Weights of a small GPT-style language model, trained from scratch on English Wikipedia.
Size: 11 layers, width 224, MLP 896 ReLU, vocabulary 1872.
Training: a variant of Muon for these matrices, 9771 steps.
MLP neurons of a small language model. Each row is named by its layer, matrix (up: input weights) and neuron, and shows model dimensions 32-159. Each number is 500 + 50 x the weight over its row's rms, rounded and kept within 0 to 999. Numbers have three digits each.
After each neuron's rows, "fires after" lists the tokens most often just before its 100 highest values on Wikipedia text that the model never trained on.

L5.up862:498454475509487493462428578482564656562485490473595521513593467482466466485473449556405506496413469524439474515471544461532546505516493463506549486488460539559495528469577559506475484384562502434449456490470496509534458437515421431492503449455492513476524509456517548493502532519536481499433504565536555474522528559549438429530460579501507522491573573533484430477484585503542570358526
fires after: " h", " as", " the", "inc", " Loc", " a"

L7.up754:527585541459532497459543617465536512574418526498506494506460454530571513541543465565473610474451521595521513539495491517415417476501398445595498492541512538501613503484528500510531490451500542471563528578537543418516553511451420492523565427463511506467542516403483500423467508377539505480545561506508391429559536542505509489484504514461490482530445456557422513585467503489495555571500
fires after: " ", " F", " f"

L5.up292:550476520552475540467493566520550492485520563467534565487473481531536540499477507507479497446580430548463492472440594469575549546640462541340518531381499484525501438518517528529491503471575533507503546566473465470521506556418600477542442489492583518508435482454405513485436512495497396524453486538519468448417539565532562540493523477426559526496431467489532435519527458536508510524583
fires after: " O", " B", "im", "om", "ou", "ri"

L6.up312:518501451544498542506491495539447441451497438467345518623517408526482447504572561441506410572550535501527474471420505536532476507473549489530558518412494564471548414431494562570497489500469513555492514520473505559400529443563470556571530497445509511500501499499561569426508477488392547477572530547492443521570428456444430515464474447451458408468502470471493489568482477519508574525521
fires after: " app", " sp", " comp", " sub", "P", "sp"

L7.up228:537497583423532503439441543494499537426456520503432485513536532489504486552454470444455469539541535531505525499426474473522401571517594511472554472606510491503471537579560507563558532499608396577394475519572553487479495438429509508505420458428505476498500495421486510512493520413394585449416564461455596543452459452527524441568598437534596525530460517554510470488384545560496533399542
fires after: " is", " was", " h", "s", "es", " un"

L5.up252:492467475591573404502489519506519503502555511530562494503433469579505470438573437469538524534588463540512413522561484625426537483603520460462543403514521539481578489566470466520558482468538485569572474420446433463468413470487541522475481478474489423493500445506530522515556509520504470440545519474498564546513407468570510455472490435542511511556534481473565492551545468427520556399384
fires after: " P", " p", "s", " v", " sp", " S"

L6.up210:480435459398479550492519529548494402568480502509537569564448498457575457475498409536629549589520483469609496501466598424500541486492465584560511495468539513466459525540473534496548522475516533450426511512456446512487449457597469436481471482416533532414516482449578535545493581513464554516421482429561478635446533449534508561525428493494504446504508551536417506520438490505529486450453
fires after: "b", " B", " down", "B", "w"

L6.up598:484484543584502502433496525552467454497500474410473539513508477478582534544578575437487434507514449431553522486455461566545578510509508452455581532425478449496518454527551508547470452558388483451502480556604446468573523482517515482508546413559517476457554470488439491415524505531389430453529463370559508537491426471547548494455491402541464498547462578529505495595589467537479613503570
fires after: ".", "-", " |"

L6.up888:489492532517450525407560456487473425489459433460509509415516513498535447411521564509492539510582435545452522489430576476404539497479465495552500487535546518422398536556420541574404543509452496509528602395514586417574568428536500559497520465565504468614456545442425487563607430539504523494567457481546531530466575490571534533462563455504464441504448525604464512526434447471511469443543
fires after: ".", " Ed", " Ad", " that", " or"

L6.up765:491416487587438582508540467555495539541494468594542431432587464507555382362454469509534501557539507511499474488551463550517510536546486456512520462548542386593529443533489561480510511513463457444504411547551533467348536539567448535544528409496479481501447518432566454547497453507492561441493553534536482567494519471509499435505525473510435419504546569487456437524491450450513424477517
fires after: " War", " B", "re", " Gold", " F", " Se"

L6.up573:502453601435389547528481512526537529507396551465539566479531532477508533521506569425414399462510531487579408461515515438516390520512505508460537465524522498455553481550578510524481480540509412468475548459477557455459596525514494413472475494427519517514506462554371582565495579497458469472458535436524510514476569459405583469539465578524483479531358448554424445493561412542642468542485
fires after: " F", " pro", " T", " t", " f", " ex"

L5.up134:488491517458485474542454459552511462477476438558553403468490535514523516487523428477460452609447541602432492502461455525512517397489452530539515560608574463517602440557452490557408461556494438463533491536488348509486548475436482484536493467426530464546543457457477473562480508566537562481405545511569426487474478646496509473489534483434582467453450479521475477505417538525483490479514
fires after: "h", "he", "-", " km", "onom"

L5.up464:379445458529499525539546523565570464529506461549448556461518514564505500460511479535412536529639381443483429494555523463439493539544609412496495449534468578446503466554507533494381491477553513499502551604544472401450560512433520514524511466580453535499505504486441499485507498530460447623540477533396534440525450535513525426530470568568479462483566586494444482465553469442444510480518
fires after: " And", "h", " Rich", " H", " V", " L"

L5.up708:609470509485548475518553445562532519599479477494544505484508527455566460412446496488570523426502444413408422469520436435438425506460507432498469596527470534453423521490499384489552417434566537465540541522496521561594572459446552486532449449441489517512536444482430562525542463447447546595492584441499572452480531459547523482477543494558532496435581528526420504557519560508438658525479
fires after: " ", " |", " April", " R", " re", " August"

L6.up463:512456513567511430450588500488554464523426555491467423447474459443473400397473553476462446436524537605541436556502527557566611554490552540529470444474532481500505471494512485511562611668489498543570475454498462421483423509464577515464465498507525395459484510499503502536570422501463483497532538560526467572472524497511609515557481397385562464490419462555513573526481469442458523475562
fires after: " ", " |", " (", " trans", ","

L5.up166:571419513495444513504453425531507506505480497404481606494493502454503464527507508552624544497461522417531509358447562379534517524518494500663433451517456546452452470551503460529452544583449371491445493511538507538489576437392506589486468438548507455525581473515552531450564436468565478534547547560564497535545376608518533549411473544513463515549423503535545574493411545490512518438460
fires after: " M", " B", " in", " m", " at"

L6.up296:494460585531563481462476585554499496508408518496434468525531554498533448517401457529396440538484527523407470464512488556448519522436483483448545413456422491505491545530557500533489590497617436512530436581389591483448530422485512486472379494547463514465413455454540448450544429504519557684523494542569484484493488456454422573599444491521463455470507541482447440549409463508531570468604
fires after: " is", " A", " in", " was", " as", " a"

L6.up332:450468485489517546516519564548543475583501461511463429488555504512462555433486472531469478426543463516561465520492568476461491510412471543495507476598617474546442608438459494500567535544474504460528526472464513439438445541536545446523575415485562499548491497532549554564546563508473553506484499461446386573515583501550524535520549464478506438491508644477461478576392568403507418415516
fires after: " De", " se", "re", "e", " Se", " Me"

L7.up426:560486493532563490450495465498560510553549584446501491569410448483550442496552516473457470524492559505587471527450590511530471541447515445500481477503440481485592455493522560524561447465454531547533573474479504488505560568543479599569442461480478552469523464445453542413482512610471471436537516474542418512609576522572529493537528549499551524531441468570505597517552406507460486553537
fires after: " ", "-", " $", " per", "^{", " im"

L5.up325:571453462513428499462491454586569483477478466525535434447433383498490614522506519592571535663427504471458566551537504557535466525566433558403502510488485401500497522534528469555452573546460426447425442473507483517546452485485492473503456461480582533498500503558503539388543516446467448477605436474477545582480439466503466533439540502445540531599553457530511526430476408522435508493478
fires after: " st", "it", " f", " act", " profess", " charac"

L5.up18:462438524598551479423393492461522491504496543564457438459423437457549472500442482446519507541504582485501535516564447549513514481445557524471545519420458569477444500566521338503504523568506493517560502540558437508519542477515552444430464430458568462577535547454495435425475498491532513476479496422549409554451503508498462445524534426451465547477488556515524514515547536448460527480613
fires after: ".", "P", "R", " D"

L7.up665:489482395491425448457473447398558546448441575516421620440503502527549454421498489550535490392496461427516563430492501444489543480518529613538410337536543511559480573514558507514431498535566449531649497396517461527556485393550499523437475511554487544501595439459526603501503525492537585533442523499552530511473548549502430473547490440564436563605422556497517510455495590455469446484471
fires after: " the", " n", " in"

L6.up646:466542469533487531428488520412554455544498574507502468456502500434577510438501407448489506453514564500377565502514570463525578522510404532595464483488496531464485625550561530569479519495488504551529392496520535433417464567541500497378605557522415473456576433458576493457460553536493515571514530532505575530485397528537476502508505498563497459478475463480535517496563559476564565494539
fires after: ",", " in", " of", " int", " re"

L6.up609:518529413481504447549487518472511497467540533509463560433477555466540463519540398387571476533469535433573469522487434543470472529487564384460506484516520398475410413516538470471518496567564469438556462523510548533478492459459540613525475419557530552478520531497456531396591449506468523528461649588566552613517511533481470486513498508464495450526522488533487515492607430498510525451496
fires after: " |", ")\n", "-", "\n", ":", " •"

L6.up8:491449508444410417471573540407523542543480430477510510471517505488504517568490473480416486490503508568463484487473544486513419538494483524533450504583552497501453487549613439496590495495591549543509416485540307581486456518499454524490473486491402505541366523465585480500442525538430509541500444515529515463509501445417503456499657479470521505456535536516584548544498572485573586518469
fires after: " was", " is", ",", " were", " ex", " em"

L7.up259:377606551503545555433523533519569482555435554484508475316506463511455517543488465441592481455444471547558543551424538535533534454489618420573499455499537430547577480500504518468568463554514446573449510432532521529476480452526457502583546438530425472526546495555489552432519499526467523524406502445483527440554604407441503540461633497456459550463496463560430583479445545520537517468532
fires after: " to", " in", " re"

L5.up145:558436527463556429530458523554510558445452411466421435511457512477576477533536377438496560460479429431491533511490432568514474447463577475574488455525523480592548547445453462440523501478534467453571509510436567465516552434497484406543625536514507568476464536438483590472494432436464452484614549459526474503511539487513499488509449490528466467451492508595437512553426474432549505529497
fires after: " F", " Re", " R", " ", " f", " w"

L5.up859:567442524448513554514522497535439550457406491439559440507460425438596503574509485477466510451485430477416474560437478510496347469427522463545493497484525630455463520571473572502456567505520437500491369440498513521488508517511552509468447540545473493523419518508418640486481465521575574521410461396361466474472465459551537499414511487467479513511459526525505455507561476528530416540553
fires after: "ar", " Ar", "g", " K", " J"

L6.up816:511570554504512473470532563486489424550524531499395474599549450454584588498509469506470461514481470439460466517435468579509420428490528449504516559399481516600477393523484534527499371473440459521553383493446467405468573422479495409428497521550521485542487465528562501538514469430440534462510514406532557477587477581570465497502453476475523487471491452514469586442629497486527598587388
fires after: " ", "″", " |", "3", "-", "31"

L5.up176:490422513542572489485408478541500533398524535556504515511552491527475468490507526577603491544503405474451529623471525511514504459484589427532513455470581506561628534484501544499398493592501511530537448492399502513419526488476430375464542499507433478536534476431478528513492510575571522478397485564452533551481462491543498398456431482494450474497576486496546503530567496480506503411548
fires after: " M", " m", " K", " W", " sp", " k"

L5.up289:593527574616470482548426468490510600554536490465507514477445481471615477546405552553449462447497535509621672529365485432493525562515443516477597453548525441543593522457503532527436428532559484488467563565543453489542531496499467470453446471543447532434521455427470520588473492515549451432459463557471404478532486508562498548422485506505466484464478555467526501582460517417497580397488
fires after: " in", " m", " O", " B", "O"

L6.up291:598474533463448571579495470575569513493520552433504525455498489424623463455488475636565505505493526372521518508554516531519459508508524511410483543554430498473498452460508440426475519477494528442598527510462440597492524451508608476541438487486571524441566433464538454525419439485583543485550483590534440512451534397510526454443496534501506515517507539462423483509475528524544532529468
fires after: " ", "R"

L2.up618:492494501567476528474514522485529514510413529521572440535588494502519460385528522494471583441590540495538470495509479468469578520525484509484390535497576577476460448486462445559437526503549650526547517562409503516545537503428593540487545455416509504522532469441497489425484489499540496495549497570465516563541539478463540405451469372528560489484487480573535472469598513508447555522473
fires after: " ", " (", "19", "v", ".", "18"

L6.up529:486481489570512529653456542587467531443504530478466444561518486594495487398572512559486396556538404441490493526427474410444498477519515497525506494541470491398459561488458623566488472567526523501560464412563497522494578369541544572441425450536467518496520393404514522499538481574441589464504506529575531526436544526425474478530547548542535593511491499510446555443515438542477457469573
fires after: " m", "ask", "m", " M", "ark", "ick"

L6.up337:431508506440520524457479534492569542436529474460490510479370581469469539497428446535487506486456452398533539571513473482595565605440496528567442474439471505601509491498518508566464539439478549471470548554524548495507550445490474444416503501531403413556404500488610520548511472509574530464466510532454532600521578455522468543445591509430469542526498592562445444539471544524377487493512
fires after: "In", " In", " in", "ron", "idd", " January"

L6.up600:499479406570536406529570535531544516419493552508533530540479496549575480445568469512482524459481482465510516560448598469439518515485461488568549537505523545490409518483526435430495564581540356539485424491610525477477497528493474443499514439527503525574618369468582434488451455542511472623613509474529464531482532337454529518463447491522461467488491491432416543481415456507464583521497
fires after: " l", " L", "^{", " s", "s", " p"

L7.up406:482440518490514464538472530468562528507427477445409432475450526537458510462378403503532504513507588500524460489455523441571511432535473538524492485469520442521379550561576398446545506548476436467520489545521585479479572567483437451570445415472502473484556408529489592451537475398461616483536507469533563442466419608590467462471583460541495576566414530531552491454442590493488541432631
fires after: "ro", "o", " re", " n", " in", " co"

L5.up376:528473519476490517504410592513492570464555460532552497473526510450496436467529530563543461510480537483513507458593461430532511568547534562573457549444473511513447483495503529407535496565482549436588432523588549458547509511487509430528374494535543557485463530453509303576507456556442541357463563509519505501471466523512499490549454404448524492492485468525518419405481500445564504627555
fires after: " D", " d", " R", "w", "%"

L6.up101:403482427511446490415517481492566486448489580530520429380457487457465422510440467491539480514512387502556472566515455441536456595512566418470550462561521511526514449514506499496534460523485442493397524454567441516597558491487462563535495488505515493540533534580503482456486515525491531495456500479515427412526515464504554529460546542375568536405478542543544400536511495583463541524580
fires after: ".", "y", " On", " to", "On"

L5.up16:496446385475439514456366456465546444493447508435511479548518347559479505482432517545551457539466510494518479503412546604463470614466523452529539612529507467507437463508497348452551450507515460455486544477566579497470532565439532518421538407415512536445545442559476527534542513517441510473502464516568473481503554552478460610503550465495503479519517485564510555530458463544489518544573
fires after: " f", " st", "ru", " t", "re", " St"

L5.up886:468537561579495542521516503521498488465460552466515474455500501480546468512455513489487560527541496509578543564381601511533528487544473500537495379423573483543476515474487581536499548464436511532489440536584558535508538529500512513471470565544526458513518432399424536534541503466526499541502495489546514480454569573508535518628477526556537473441572460455444550499462551458534474456493
fires after: " in", "2", "^{", " m", " km", "}"

L6.up572:439482518555476553530468516591597528421522497502490406498542539470467540520466410532428482531551446436555470494492413523480590488565438553595475462494538492528441521568504574487459536503439480447470522497597453514560582485489534531460466446517469491421483411495542445441594463510546542489440484490508444510519477430565481564517586442524364499501435476442448482559526377521479382533493
fires after: " m", " in", " M", "in", "m", "M"

L7.up729:486469500587520514494490415614505512553485460422509492467422483555518579525466456503485489513518520470403521484471642466570522455466528518553447446476425487371415479516541492522550477465569456500497521488518485585490497489586389595528536394440461571440480502408484572462553443469487555550574514390505512498557463407541505528504504457487512534541515468526507497595516421438484559490537
fires after: " ", " (", "–"

L2.up733:535433394616508453464477491536540565486463471508546457600467456518480566470587528463517563379523514468433528484505579507528568533482500522465576527581466505522446443625518439513500487464580527510454555499530542573565523470608461561477495473446619473474500519461439480539560478501498475459561593492458533455419510370537589443404486413458403546525424569487488491530502550456550516450523
fires after: " ", " (", "\n"

L6.up547:473549504516474462479429452529452540482420591482475542531450413546535450540500533476436488527465414562526517430567535539388476547476505456527464447428542454545459570491519484525567526559480389497546482472497468443543565438474450473547516517518459453577536494503588457491504538488588522555498575499558465514443516477488535492473559417439436535527391560532469448475488497472412473498417
fires after: " M", " m", "^{", "M", "°"

L7.up392:534539565556433515479566482458542495467477539456454547562420480406500464495529479550457510600552451466487531562542565429545529509493548459557470449461536436603518586536417535575481412506474419452537524467511498462507498398531538503462573466565420482440486588403469495526516497555455507504492474442407488616466485494523508538463447536535452477510371502554577420572505609539507499490522
fires after: " In", " in", "In", ","

L5.up482:427414565473494524497549498604529479478496533396512506491543432555507535471480557475507473500472534458532472415548385473552520503533503496431427468493522470491532509490504527515508489563396471607555511497514458437476557534560514504581472495500489464531510466534461568492506455526496490440513533549399529379535514496585560544492593504501516587402448530437506485417430553574445559543573
fires after: " to", " could", " would"

L6.up640:535508511461515537470412418488497487499472492472504508537471478537556516460589508590526478533584506531499475510367501512569549555532538480547668427494534527477519429472485529504542405439562522463484526523469551372491415518408436584571482464429456474630532503467558567451487519510479449424462425484549507579521493523489461504519488461547470465487457412498543516561500447469472534530515
fires after: " sp", " p", " w", " comp", "p", " Rec"

L5.up776:563377533447562382498417455576360528579515503525471467545443525496534416567560445577496436466540527537521471489574538494508500489587524452444534495514587487524496500506540491462442571449441582468584506585469468516442523541583459473594476518445566564411427471440462553514426536498545452449438476431481542554524561537396491448478519543497473473516494427504463491490510516518487499440492
fires after: " c", "r", " C", " Col", "C"

L6.up35:555471508442508443569487543537544443542495506499468406479556449575562542440455457504451592503427557587561509536564459558531488481472513475471568500448528435563445512481493487445561530513456499547504469600604504450466541513555542473452497548553501565440463456595496471487503528517526584515564466410490479476576549565508443530476475461494512544465477559476535498513374441576428584487543
fires after: "ra", "ree", "ru", "ri", "a", "e"

L5.up802:512450537485462560560544636551516446527537460472529477553544470471460563416532454478454439595515568571511397529488507521404425650459534485511408522532551448502552541454576508472568480537556470493400503464488499527490476461392518411540448518472508486562486578465568442482445526488419552638428578487487466431577556470431454486455486491555455483470494561531439548507513488464529519383405
fires after: " was", " is", " became", " be", " were", " are"

L7.up809:550356492493516496615427423485529534504535450442460603518511482454471475475430449529545486445544475495496556505518539460553467538548471518528455441508453468568546616463454425605489532584464441543485423423534373499581493512561564497488493479525445548564561417471567398535499528562466549533424490479564490508523440480540500478515405502469520394488467487388535557555528457556509567513584
fires after: " M", ",", " m", " c", ".\n\n", " |\n\n"

L5.up107:525496562527470389529535589500505493465585520400554518543483484479472423481520488480528563661490462501496531473550523533504440504483529464613602583450487413534497485523532504443534446535447432448590581495591518490483504490496512524446535515581499557485505551451493502447518533459461477472584499466581504531544553439495497405431546548375529466349498553549502443500467485447539469439534
fires after: " |", " (", " N", " •", " V", "%"

L5.up193:586394493446437569525520517480541503526496407460494504578553479596438513499475502508559479548506521538519526517435593532416548433442486547581601431511524533544481486493544570427447589583394393556506565408525481555663418436479540422481594493499427501507411516515431515496584507475506516479456499433559542458533526499424505494447514470468560465510467475483574501483586520519477469524554
fires after: " M", " p", " S", " K", " N", " n"

L6.up224:475430491435513476540464530455498459530521492522402530531457578530512480409447417468543469534518489558397486481511539459442561520500543420532541485486511591520491546528577466496488419519552480464508440405509534464504607489480461571531514503498483498520450546447514513543453484463523521516405518574567480454492525577488425458457601433528480525458446521544510525529491579528600481409567
fires after: " K", "C", " was", " is", " k", "ch"

L6.up789:490485490522459548533474468432557492422571536485418506521482519442472520491549439583561475465498488586483444453456397455570545506538540446536511503360500464502459588584475468485545418454463565446584537493641500490546556534397552500443450526538593530526500569432521496456524468452565395460477515449533556541508611530559442486444490587512432493550411489474592487519504521476496579433587
fires after: " in", " the", "|", "In", "erv", "ig"

L6.up811:456482447558429469546548516503412410540461551489528515480535528560492522482459502436489516539546494542413505546533543467480539471506490511596537503431446631523474534568527427528474525439563494487510554542477424579457460491524470638513552512402545578412407460431417533449471461556494496495504412504520526471418520573446500508478505546538474509561455558542492450462479533462483462465526
fires after: " c", " C", " the", " h", " H"

L7.up700:493505446438451478487493423487515495549484489541417513483443510510443490449409356422441575502455482525467453508467424529566546580494454436478581464538588461523568556493569547486517498543535526549463516529529464475574479519564439458488462476486351486480541607499500547504538388492412564527521514414590533566526560545492490540529555498496553542440467518501506485526443474589529605503494
fires after: "ra", "he", "e", " hel", " O", " him"

L6.up685:465453527572522493477467489505519486474494549440522493467521439423566497502565493452443543550533553404477524551580433573460472579488567513507537396498487556450443433571535477477453420529414503461462539460505503483485575422548602452443514467497580520494470480528445427455587470444490455382494473536514515511374554505534485456496615490534494574533463500517470474486556496516470579414454
fires after: "-", " •", " |", "==", "P"

L7.up846:493593539491526520446413563575550545500545417488504452375435460473529511468505489607466510457506506555570426448520485468503458470466470470502440495424517581446549524495579549404470462432578541511526506533439507481554466458495412567449513423573530550468466535446547452583468496438480524486509523502442528461607503453342489488516613531532482529483458513490509482526480535490523525524548
fires after: " ", " o", "om", " pro", " Cor", " d"

L6.up813:507464558506539497542440509547602460498498451458512445549464508490480390472503475500512518525555504537480504462474483523558552416501534540534505502559475559548524431498484453499494570550431493490544489576458481429586571436528474530561370490479604522513491484438537449534573557490482478510425477534484441435438533454476450512415530504554407475499535548364456520458454549587448563476557
fires after: " H", " C", " M", "C", " V", " Che"

L6.up670:416465556572469437428486439547504438492439590447584502400452427544461373551642470481471510444498478490491508510469491446592496483482475533433500528518546495462524495513478470446569489498562487549514484477533530568528501505466492466626529552511566544476507427502430489517545487486579583466404439471512532418461470474535514519407455551531603547477421474428457567498479555588478546502661
fires after: " to", " ex", " would"

L5.up451:574430505399428540474432473502420501462538530464408564533380408563551523471527525371562456460515499455499602567518554519504376443468539472509479472529478470443570543514535571440538521496464541549546490563549505586516556501504470492501434571478491477451531399478470573445459511432477544479568491446453453496534503455516522502455489459528442450527503443475416515386455506565600490448547
fires after: " Ar", " ar", " St", " sp", " K", " Con"

L7.up299:434549503512455471439471490575539610480407528425481434344480487500558383582443518564512469420567469498526546561518428492455593464521517495440517439454550430522576483468550513511557430421524519553612572432505488511525507477514482560510520480512438571575545445532532511497526521403526445507441498525510519460507498476554594483449507480469465531601471465451463526521440498486457579491431
fires after: " the", " a", " an", " In", " o"

L5.up400:491488526591515447520451491516506549458448475473542543462474450534464474550600490521478491512594586523569517543518497624452573418515522452498490451471597553516364530525518511490537499482501486562548479557502479424538550388560469473535478499472483618496493366399486518570594527427473521443438462450442594498411523556423451504392519593412494473577460517413491532543484467504535493524533
fires after: " c", " C", " p", " P", "C", " E"

L5.up84:441513503517565388533465567498517526462420479503492537448445394527453480597482582507540474438530429537535458467485566558581470537533499456539471497532535520558566501470528629449490475519495457485471480510506526611486597425544482463480403461466475461489535492484567509504474419505514465517456578474616530486470482495473503393468558569460526461507501532546507507437575597480493457553445
fires after: " S", " m", " (", " Q", " M"

L6.up891:535473570397556528472493529569522376515440519446426477443494398488482518458487502610543443465528508385418460432502516459484523541510525536543521468460375588483517546467503569568575532435514560598514403407492496518547511475528500469413480494589528468503549406504553551497576460520476599531546494467484550572438485477568512525537475465529512486516492512521532619523457478551490596501490
fires after: " att", " ass", " res", " stud", "om", "se"

L7.up662:436471638490452452405511527561453494537595529555452554441629516506588531500505538529462549478511495495526484593466479604572576508532471544477506517542511542443457521539555549554599485487569517518525412535609475443419547524475514476514549521591579431441422496554410550462525539512534586444549546430434530532553446531439511541499583498513525514504463439556549502486460431485458474475477
fires after: "el", "ic", "c", "ro", "-", "ac"

L5.up341:534391461467551487563441556478448425488496549448493524514471491488548480502533525615601530549539517482647573522541509488454566570558524526584505490535453513495453417480517524483441508503430439512525492540572533508534452472554581481365478499486517451438536414501485399539544507490489591594495464511553531475470514480429480527434504471522451535457527470556485418456484544479496509460584
fires after: " S", " R", " s", " M", " D", " B"

L6.up265:475482554528488488545414521575512505516456472473408550478523424568478452561524478513456486454504494522470556591533486510441480408526502378550563541604480557533538486518545534488497507574496505502535575598576410479423436499541478471504475466571447504498508457450446516448543436475554515515528483445531449465459489464481551452472472473465504506599455446509463477534555370491529546441552
fires after: " P", " p", " H", " L", "h", " Ch"

L5.up411:644518559452499517492374499478494558516506451468402465448514574439535504481451526520432468451555506448567451455522505458446522438493496523524501504573486508534527430477489440509436464502495554542465529548520563421464606582523393450564539500511591479549510449462338455462545501497451536482509480469576507506551578461576485541462526522553534493461493508545399537510464491508539550513483
fires after: " f", " F", "f", " to", " and", "F"

L7.up8:520477484475465489478512497595633504500512455452525477502483438490485572538426418565494610429500471392487474425463513488556470408454529517518481529517468470475556465445421469420573472486491496545559510664439613610530592570415512554495484358530440497520534471476506588468445458512513565487562585472515473477470544500515550503508554499559524465495517482588436482527491551465424569464468
fires after: " ", " |"

L6.up712:495446511469452537479419449452545545514484552440573485547537460422495498535454520527549506470479465482518483487617442489568564572395492500401512574433515529494473464559449467464472493533480463505581411614552378480546568418534582532535492460497527555488475578502530496430540467542444500467483448518525447572447571420499437451432453414463439471543486593456541515583575443547432482505543
fires after: ".", " D", "A", "D", " B", "nd"

L7.up860:464464562534549458548537468587465550457404512456489453491480482442500610445569464547472574538437554511460454430525564568485515447528525494496481405507462518551439549567532442416588537568491503536501425459356526518460536522574526465551492447465432518455467517505509469514504482424465554509588498459466490460549471583585525543509569442491534500449485566522502516583473517542488488541596
fires after: "-", " re", "ie", " f", " n", "i"

L7.up826:478559513548487478530533515540433448509437482402496587454479508543428419463490496523498481456483482500530536459520527422531472428459493488483508471557545512509538440520498483517573435509523498566476488505503490484589531623476406471578537541519440399603545531469507486459513490471520545466471485425554489589535616490469583469423556509414458453440363552469448556547481467478512563470509
fires after: ",", "I", " to", "W", " U"

L7.up778:483526461445457480481481476439498541481467462406473501485429488544545476521537438571529470447505429490578592554554472465457458534465533552543554424398502563502526540511521494495586472448551549571565508522504519514504494385624545556610520416521513468535523444568448477440531527441511502495500449522600539537489563529450482542484518411505506416532441485384491597537478494481542481507604
fires after: " the", " l", " ", " The"

L5.up243:560494445496512380500538520439506472539532490520450515445485501463563600434529474411567477358513544459516538436466498458399476459505458491496586512408476555491501524480551501537549468418411489474591560548439525540531501472519381512500497437515551573514488435406500518487560377455497558476525507420503517450511530469517547474515466547458420585501468510576472495604694538526521534530467
fires after: " G", " D", " V", "0", " "

L5.up121:449459457553459535497476555491390446482502569498466610444409528468405435509484490492540501493485420443491618477523460598529503590429478514471500588477558506538543448471493518529601519489526432505490501428509454524422470457570491573413519535404544550475522487412490520582510538530476500446432478480526536529543548484477501418494422472459514456471427491568502501560438415494531501527430
fires after: " B", "A", "R", "B", " s"

L7.up65:511565385488576523484539537528568442510554528419513561467517517457483441500571497477557472541527521490530467533500517404496584500612427536512525437419486548541544503554539522447559481480614524482476502515491463483537481412509471586522528415556512437486497434427475532431528488536533504584416592563671528360538537586513545508457517567484397577505476548551467471488504447450483450487462
fires after: " the", " c", "om", " C", " sim"

L6.up226:522489499517472523492510556594555469583519454482389562480406435490583517488535539566493488513606472446521559477464508419495472588471479607513531476579494568532429555578514509449405583444502514434496438559361471518386449489523525511477512426358486508441515455470435565527500541527496504483455498402445487429484495482448553536466456526445521453469498505573531479446384524528451513470462
fires after: " H", " B", "n", " h", " L", "ens"